python train.py --norm_eps=1e-06 --rope_fraction=1.0 --attn_scale=0.125 --bias="none" --doc_mask=true --dataset="wikipedia_en"
MLP neurons of a small language model. Each row is named by its layer, matrix (down: output weights) and neuron, and shows model dimensions 0-127. Each number is 500 + 25 x the weight over its row's rms, rounded and kept within 0 to 999. Numbers have three digits each. A neuron's up and down rows have the sign that makes its largest values positive.
After each neuron's rows, "raises" lists the tokens whose logits its output raises most directly, leaving later layers aside.

L2.down1882:484544515525541556472444508494453454491517517520511512476501504525487472530498494509494467472501531531530515538469490453523501463531494484474562517519550484503525494501519495524489480462480501496485468517521541516498538536498504511490524524430485468490524505487466475493500503502457442467469515493512539462513525487486486479482543513533496532499476529524481523490498500468480492498501
raises: "u", "ual", "s", "ua", "on"

L2.down198:446558486522504538467492515492525563485536457501468489554520522524457487519459493601515538476511507529542527505499522497447515456463503500486481510504533494500463506453526500470468511467518466523462528499470463530486490464522514493525502490526485501484487514483473503484492468501497553505451475487533474518498511511521513560494463568496497520524541478494477480442486522481468502485493
raises: " d'", " Argent", " de", " Luis", " Santa"

L2.down2214:515517504470492488482500509515463498535492444484516555490518503507537507457465512656501524531518527504534508532506521501515471485520492496497493490468550491519499511528524507510490535529507523517492482485490476531493511474516481513454482517526491524506500507520502506520511501493512500462509517512503489490482504480477532500576517505505540448518489477464454467517489470489533441498463
raises: "cean", "xford", "hio", "ber", "_{"

L2.down130:531497517525488480484490509569496471525488490482490480517512480486474492488446487566507485506503483473503519479489511504484507496507506481552506469445503488485494501494485534505506482464499479492532479509511507500464514470472553484557539518478533532543524487477555537506469490505512483540486523533485518501507484532505522495492459494487484525513472510475498507521489503485529443554456
raises: "ording to the", "ounts", "use", "erve", "ustom"

L2.down1370:510520479462502498452475483481531479504504502466498480509503492529502560512511499587493469512524566477498508528476520542498500484538465515512471501459471492505517451490472499536503510504542505456517501509528542524535459520501508471468503514501501495506452502526478466542470541513482459505506527506499482501539548503499465514511509481488490472530507485500485472527515517514553474492483
raises: "lin", "p", "ped", "per", "pts"

L2.down1343:531488469481501490531529570493514516507476497582517477493512498450491519469447521606482520466483521486482520527519507471485501530502521506478472481476517502528521510499470455501462486528496486470488465462493458514517527504461493514470491460535543486504533478501512520494458521536517504504512513498464496531507530518502536498504509471481470503509494476534523488502494532487541499472484
raises: "astern", "ight", "lect", "xt", "lev"

L2.down1638:528512468475482540524493513503517489503539496495457473536513541501482475499482540610493526502504537504554502518479514518510532500520488530504475527510483484490528458456473503540498527469483492505486505508527486516475496456509529499524566548501474506505515468517525461513507510508466515498545472556490495501524474473466490497494466473510512482528497476517556505497447518512527517493508
raises: "illa", "lav", "hi", "ched", "cher"

L2.down549:487491469500525465485485502494491486542499520500505480519451509494481505508512515584495509508510460541456509503506488514463496470499534519496472486483505548490503471480468466499491506526514474526479498512483458546498499466480523471476476512521506525499488474530499504501501496528502520493488525474488458504513463499496544462515501530530535494515501513488476491501502527508482467457499
raises: " election", " Democrat", " Democratic", " Republican", " elections"

L2.down1856:487488503480498477534502489505510507511501511523519484527515487478489478511474480571526513500492475517493530537557468515476484464477496442480490476501497505506489496484497526513534512482485519454497477528509495474484519489503482491515470451548478535504462487514476502504510477494526513490516525508494466478474481526532478487505504489515541473499459493511515528519523542500513506501487
raises: " Austria", "ș", " Croat", " Slov", " Berlin"

L2.down902:533512538485550505447518511477485538512540494493478489479486496538483497463489504625481500459519496509527479499473498514492472546514503481492530490470523487503506497523522497517491524524539510528522518508472512506498502541502488538521516498498482511517488509521555473501481469498496531445506509552503520527541500468511502492497497504462513517458478510503498498546482502526533500505502
raises: "ert", "stitut", "verted", "tern", "to"